{
  "num_hidden_layers": 15,
  "hidden_size": 256,
  "num_attention_heads": 6,
  "num_key_value_heads": 6,
  "head_dim": 64,
  "intermediate_size": 512,
  "vocab_size": 1120,
  "hidden_act": "geglu",
  "norm": "rmsnorm",
  "norm_place": "pre",
  "norm_eps": 1e-05,
  "positions": "rope",
  "rope_theta": 10000.0,
  "rope_fraction": 1.0,
  "qk_norm": false,
  "attn_scale": 0.125,
  "bias": "none",
  "tie_word_embeddings": false,
  "parallel_block": false,
  "init": "orth",
  "init_std_qkv": 0.0476,
  "init_std_o": 0.0,
  "init_std_up": 0.0476,
  "init_std_down": 0.0,
  "optimizer": "muon_variant",
  "learning_rate": 0.0019,
  "lr_mult_o": 1.17,
  "lr_mult_down": 2.0,
  "beta1": 0.95,
  "lr_head": 0.00814,
  "max_grad_norm": 1.0,
  "warmup_steps": 200,
  "schedule": "wsd",
  "decay_fraction": 0.348,
  "decay_shape": "sqrt",
  "final_lr_fraction": 0.0,
  "batch_tokens": 65536,
  "max_seq_len": 256,
  "doc_mask": true,
  "train_tokens": 345800000,
  "max_steps": 5277,
  "dataset": "wikipedia_en"
}
MLP neurons of a small language model. Each row is named by its layer, matrix (down: output weights) and neuron, and shows model dimensions 112-239. Each number is 128 + 24 x the weight over its row's rms, rounded and kept within 0 to 255. A neuron's up and down rows have the sign that makes its largest values positive.
Before each neuron's rows, "fires before" lists the tokens most often just after its 100 highest values on Wikipedia text that the model never trained on. A number after a token or word is its count.

fires before: "9" 37, "ion" 13, "or" 11, "8" 10, "e" 4, "1" 4
L5.down208 [153 187 145 152 151  87 115 100  92  97 106  98 129 131 103 107 134 130 144 133 131 111 101 101 120 117 123 132 121 160  65  73 173 135 131 104 106  81 129 143  96 162 118 149 111 155 132 113 148 105 115 174 157 167 114 125 150  75 128 133 151  99 159  99 119 133 145 134  84 188 130 145 114 115 123 183 144 124 160 118 132  88  97 121 106 120 135 140 129 112 116 149 164 121  80  82  94 116 143 149 155 165  96  96 145 119 157  92 122 147 148 149 142 152 134 157 135 129 129 102 145  82 142  97 130 116 136 136]

fires before: "o" 51, "i" 17, "at" 6, "it" 5
L3.down385 [126 163 114 130 138  79 143 136 148 137 101 121 159 130 168 103 113 116 149 211 129 107 116 146 126 148  89 103 163 106 110 115 143 123 157 114 132 113 141 163 149 139 124 113 175 138 146 141 138 156 155 102 134 128 146 106 131 133 142 166 114  94 128 134 147 149 110 133 104 118 132  94 143 132 130 166 158 194 121 145 113 137 134 124 102 141 172 117 121 152 143 117 147 128 128 122 164 148 114 152 169 131 104 121 126 147 106 111 119 174 149  95 102  98  93 110 160 154 109 103 139 184 114 114 152 179  94 148]

fires before: "il" 21, "ess" 12, "ies" 8, "ial" 8, "is" 7, "ing" 7
L2.down382 [118 168 141  79 111 141 112 112 139 150 160 113 170 145 113 115  96 168  91  87 113 174 125 146 145 110 152 112 125 139 128 100 156 165 113 135 101 120 115 114 136 158 124  96  84 126  91 106 126 101 140 137 118 132 139 120 145 112 133 140 113 102 121 152 137  98 101 118 117 115 111  83 130 129  93 139 119 124  90 121 148 133 142 123 110 126 112  96 142 113 140 109 131 151 131 111 120 120 116 122 112 137 151 170 184 146 135 113 151 135 121  92 137 186 120 173 157 100 121  99 113 153 137 148 177 110 134 138]

fires before: "l" 20, "s" 19, "te" 12, "y" 5, "p" 5, " de" 4
L2.down427 [140  83 142 128 152 167 113 103  72 126 163 137 138 111  89 133 173 132 150 178 142  83 137 117 115 122 133  89 145 118 136 163 100 142 134 108 112 111 161 138 128 131 156 156 163 168 121 156 118 159  60 135 142 129 108 160 138 118 158 119 136 104 135 123  95 138 144 163 100 112  42 106  98 153 146 117 113 117 137 174 101 106 106 122 134 154 120 145 132  91 117 137 124 138 130 110 140 115 155 137 130  94 122 124 129 121 125 145 136 129  95 117 186 141 118  95 148 138 126  98 155 183 128 114 145 144  94 153]

fires before: " " 40, " l" 11, " in" 4
L3.down418 [144 164 117 120  92 114 126 143 147 171 103 121 130 165 144 106 142 131 152 175 142 152 113  82 163 116 108 122 216 150 106 110  65  92 148 163  95 152 128 102 141 110 140 111 111 123 119 129 139 126  94 122  84 110 126 104  94 130 135 159 107 116 131 104 144 153 126 137 112 150 122 151 118 134 156 116 148 112 110 112 166 129 136 109 135 146 108 191  94 150 134 122 116 118 105 140 149 101 135 125 134 148 149 135 130 141 125 148 125 120 173 143  92 120 198  73  97 161 167 105 122 138 111 101 126  81 123 107]

fires before: "==" 28, "In" 12, "===" 10, "S" 6, "The" 5
L5.down305 [152 126  96 117 132 121 150 143 144 153 110 110 146 139  93 140 102 102 136 136 144 103 137 136 139 152 113 128 155 179 152 127 148 138 125  52 129 119 100 131 166 173 137 118 135 151  94 120 132 157 124 116 105 131 110 140 145 136 128 121 158 217 116 122 157 143 110 148 106 137  94 129 137 148 179 121 134 137 137 111 140 111 140 109 126 124  83 153 127 140 151 136 183 119 160 135 185 143 161 146 128 115 126 175  90 159 104 111 112 136 177  55 144 121 132 109 134 154 126 140 137 161 107 112 118 123 119 156]

fires before: "t" 16, "en" 16, "as" 13, "ul" 5, "ib" 4, "0" 4
L8.down147 [160 146 128 154 113 112 145 123 127 127 155 118 171 156 179 135 146 145 125 104 111 149 114 173 100 145 151 111 154  86 106 162 124 122 151 141 132 178 115 133 137 187 107 169 148 152 118 102 113 128 132 142 136 152 116 127 131  93 103  84 143 136 128 100  90 122 134 116 107 125 121 161 146  96 142 138 180 131 108  95  60  92  92  96 118 142 149 110  95 134 130  94  99 118  76 152 162 156  77 107 138 112 123 142 155 142 135 114  92  67 110 154  83 118 101 163 140 135 133  90  96 148 128 117 131 152 113 121]

fires before: " the" 23, "e" 21, "ly" 8, " " 5, " a" 4, " C" 4
L8.down405 [166 121  99 149 155 114 120  82 150 151 124  84 130 154 115  99 111 139 127 110 122 111 127 124 136 145  77  98  95 112 118  89 123  99 143  38  93 141 151  98 134 186 151 140  98  79 137  91 134 157 123 135 123 131  50 126 151 138 137 115 115 128 166 120 127 133 173 127  98 126 106 109 143  92 169  73 129 128 112 148 127 141 118 154 153 116 122 136 120 132 145 164  88 147 146 135 131 149 124 123 134 135  98 148 167 109 157 108 165 111  90 144 186 101  79 112 103 127  77 119 102 121  85 131 155 153 127 134]

fires before: "ec" 22, "e" 10, "ace" 10, "an" 8, "ort" 6, "in" 5
L2.down23 [ 87 155  76 183 118 125 136 142 133 134 107 160 112 108 113 114 143 112 152 164 133 142 126 148 124 143 151 131  71 158 129 144  92 142 138 127 151 105 146 111 152 125 182 120 149 120 124 135 103 143 177 158 143 111 114 125 109 150 131 144  53 126  87 146 130 120 138 141 123 164 137 149 164 127 101 125 118  84  99 146  72 142 138 153 200 139 126 137 123 125 139 116 154  94 138  95 165 132 123 125 114 151 110 119 131 127 103  94 127 148 147 111 171 135 110 182  89 102  72 121 130 112 144 129 106 161 104  90]

fires before: " " 21, " (" 12, " the" 10, "out" 8, " c" 4
L3.down111 [175 102  95 114  91 131 118 168 125 124 138 141 151 148 160 123 138 123 133 118 107 154 141 141 135 147 131  93 154  92  76 106 146 120 154 131 121 138  88 110 129 186 157 113 114  96 124 153 140 149 136 143 156 114 138 142 150 165 130 116 108  85 182 116 136 181 108 113  92 125 159 149 117 110 177 108 142 131 128 142 117 130 112 102 154 141 126 162 156 155 136 129  97 151 151 150 131  98 105 119  64  77 101 138 124 125 130 125 132 116 122 109 115 105 131  95 126 121  85 139 104  94 127 157 134 106 188 150]

fires before: " " 84
L3.down41 [109 162 178 105  78  86 132 149 156 100 134 111 132 121 130  97 119 142  82 148 116 116 151 121 141 122  76 119 155 137 130 109 184 118 153  90 100 117 140 104 142  96 114 146 135 139 122 125 106 119 109 110 142 164 158 111 119 147  95 140 166 115 156 145 117 130 121 157 133  84 135 104  94 133 138 108 138  96 166 115 146 136 143 147 177 138 122 130 113 130 158 130 165 135 141 153 126 159 143 140 132 146 153 100 101 146 107 117 114 180 137  96  99 121  97 107 147 139 162 142 122 172 171 190 128 129 119  82]

fires before: " " 83
L10.down94 [130 124 159 129 115 124 125 138 124 107  93 144 165 103 135 106 136 149  84 125  99 138 129 133 192 116 140 186 150 109 110 170 122  99 116 137 126 138 121 132 151 121 128 133 123  82 105 144  97 117 120 141 135 146 188 103 140 184 163 133  78  79 159 172 133 159  79 155 134 109 114 143 130 128  82 130 157 139 134 103 141 116 119 123 133 142 127 137  93 176 165 164 114 137  94  98 176 161  99 152 143 130 120 124 108 165 138 133 136 128 156  91 139 129 134  67  96 139 112 131 156 107 124 114  99  72 137 110]

fires before: " " 58, "ember" 24
L8.down449 [134 104 109 157  92 118 104 109 118 111 138 161 112 157  92 124 104  96  98 140 136 138 149 128 147 131  83 121 102  85 136 127 165 109 145 136  93 138 119 103 135  63 120 147 130 121 118 124 189  78  98 109 121 128 148 127 104 151 132 151 140 116 129 151 131 106 138 154 140 136 101 103 108  98 155 125 176 122 100 121 172 150 140 106 141 157 117 129 129 132 151 121 132  89 109 135 128  83 177 121 114 127 125 129  96 148  66 161  85 141 133 129 160 148 108 131 148 116 156 125 160 131 124 154 164 106 120 130]

fires before: "hed" 25, "ore" 13, "ess" 12, "il" 6, "her" 5
L10.down509 [166 173 143 107 122 112 110 111 140 148 131 103 145  96 129 110 125 107 147 139 105 139 102 102 155  90 149 143 139 120 100 148 132 130 125 163 135 151 145 116 190 135 102 136 173  89  87 139 148  98 147 138 127 114  86  92 127 115 123 131 117 119 178 111 141 127 138 107 105 147 105 132 137 149 110 120 112  85 117 137 103 106 118 117 120 147  78 113 110 111 141 112  65 156 114  84 121 157 114 126 100 106 110 180 139  95 106 130  99 147 133 145 119 169 102 148 105 107 138  98 104 108 153 156  92 119 107 154]

fires before: " " 24, "e" 21, " J" 5, "ly" 5
L3.down144 [ 92 155 129 100 122 104 162 130 117 184 100 133 150 167 137 133 116 149 155 125 115 139 138 148 133 167 120 141 165 122 135 105 125 122  75 116 110 131 113 107 109 158 116 109 128 112 113 130 140 153 132 112 142 106 114  67 182 142 165 121 133 125 148  93 125 134 152 133 120 142  82 176 126 159 151 124 151 150 110 141 130 163 114 113 121 104 168 128 122 121 145 152  97 210 133 108 154 110 105 124 104 126  69 132 111 128 109 133 141 126 132 117 158 126  98 120 124 130 110 129 139 133 135 126 143 111  90 107]

fires before: "o" 40, "i" 14, "ust" 9, "ud" 5
L2.down384 [110 199 111  97 139 141 172 115 151 110 134 126 156 157 134 150  97 128 119 118 108 109 160 141 141 116 123 139 155 150 123 140 122 157 167  88 108 159 123 108 105 127 142 139 173 136 136 155 161 130 130 130 159 148 141 125 134  85 114 160 135 101 181 111 133 153 145  76 128 118 105 145 148 142 161 154 149 151 112 137 114 135 124  96 139 144 101 166 105 173 141 129 152 157 140 133 130 118 130 162 122 142  80 187 115 121  85  99 110 139 153 154 140 122  89 113 150 146  97 137 131 130 106 124 165 135  92 153]

fires before: "o" 24, "a" 7, "g" 6, "et" 6, "z" 5, "os" 5
L11.down504 [ 95 150 110 146 161  50  96 152 162  49 107 113 121 124 186 101 113 149 141 120 154 148 136 121 146 158 107 139  74  88 139 105 134 141 104  70 109 123 100 147 125 140 129 128 156 157 106 132 113 103 138  79 158 116 145 113  88 107 178 141 156 145  94 158 137 183 119 155 154 142 135 114 118 133 150 110  86 186 151 114  97 151 140 125 128 157 122 121 141 181 140 189 117 137 129 142 122  85  95 148 114 121 123 117 138 115 141 140  93  88 119 121 122 172 148 138 116 166  96 180 101 131 134 127 108 128 146 126]

fires before: "ace" 16, "ac" 11, "ing" 11, "at" 6, "an" 6, "ot" 5
L4.down242 [151 155  69 159 114  94  95 147  91 103 123  93 149 158 115 128 116 139 141 139 138 168 129 137 102 115 142 131 127 141 149 131  91  96 139 149 145 148 104  57 104  91 126 144 128  86 101 120 138 146 128 142 116 130 161 128 105 149 129 118 101 169  93 139 152 117 137 132 171 136 108 146 132 156  99 138 149 144 101 120 120 124 131 137 121 131 122 142 120 160 111 106  75 131 124  98 142 150 166 137 135 145 122 130 109  71 150 101 141 115 115 123 132 174 139 167 136 122 117 100 104 113 125 113 185 171 160 109]

fires before: "s" 19, "ue" 11, "ia" 10, "a" 6, "g" 5
L8.down439 [112 167 175 128 124 117  42 127 149  89 120 113 120 133 132 155 142 177 100 133 136 113 159 125 108 105  86 116 161 105 152  98 150 117 138  82 142 111 140 102 127 145 160 136 151 128  70 134  91 127 165  89 192 128 117  95 125 133 124 162 149 105 164 145 152 157  94 147 101 170 133 142 144 147  60  98 122 116 121 162 120 158 143 122 110 128  82 191 157 151 104 119  82 142 135 148 126 113 151 148 114 104 148 136 107 121 132 148 100  89 122 140 145 164 131 113 141 103 134 174 135 152 182 147 135 109 128 161]

fires before: "-" 10, "===" 10, "==" 9, "The" 7, "A" 7, "In" 7
L2.down16 [128 142 128 134 127 138 126  72 161 179 127  93 138 149  86 113 127 103 135 128 136 136 154 169 149 107 104  80 110 168 104 110 168 113 129 115 151 135 131 148 171 103 154  72 138 122 162 119 151 119 104 131 108 150 144 142 135 145 115 133 126 175 107 163 130 167 109 120 123 120 121 144 143 136 133 118 137 149 126  91 115 181  99  96 139 101 134 116 149 118 174 130 146  96 120 124 113 122 107 173 138 102 146 105 135 109 137 116 100 134 103 118 114  85 136  93 118 167 148 130 178 154 139 148 144 135 138 126]

fires before: "ad" 21, "l" 19, "te" 12, "w" 7, "it" 6, " de" 4
L5.down471 [139  86 142 110 148 125 144 151 115 112 194 128 152 125 124 112 115 147 159 149 158 118 123 125  96 101 141 122 169 141 122 161 132 120  75  95 172 126  92 120 120 161 131 182 167 114  71 109 128 110 111 146 119 107 117 124 105  91 162 119 129 172 124  91 115 110 158 133 142 129  82 128 103 148 105  76 109 162 104 149  99 148 111 167 122 124 182 104 137  62 142 145 118 120 142 144 168 146 171 157 146 150 149 116  97 173 125 162 117 127 149 155 111 110 107  92 123 108 152 116 105 137 136 161  97 149 139 146]

fires before: "s" 25, " " 17, "e" 6, "8" 4, " the" 4, "f" 4
L5.down268 [ 90 116 127  86 183 113 123 126 119 106 135 109 134 154 100 119 119 132 161 114  99  98 156 115 176 103 121 137 131 160  99 134 176 121 101 108 125 118 121 128 163 127  98 152 156 170 152 117 157 116 123 137 143 153 119 112 110 164 109  81 132  80 168 123 102  62 146 141 113 131 120 132 141 118 114 134 155 145 129 117 135 127 130 140 115 100 178 144 160 127 109 112 137 121 142 163  96 172 126 158  97 143 125  84 104 116 108 141 179 105 143 132 130 132 147 132  83 123 118  70 151 102 135 115  81 136 133 141]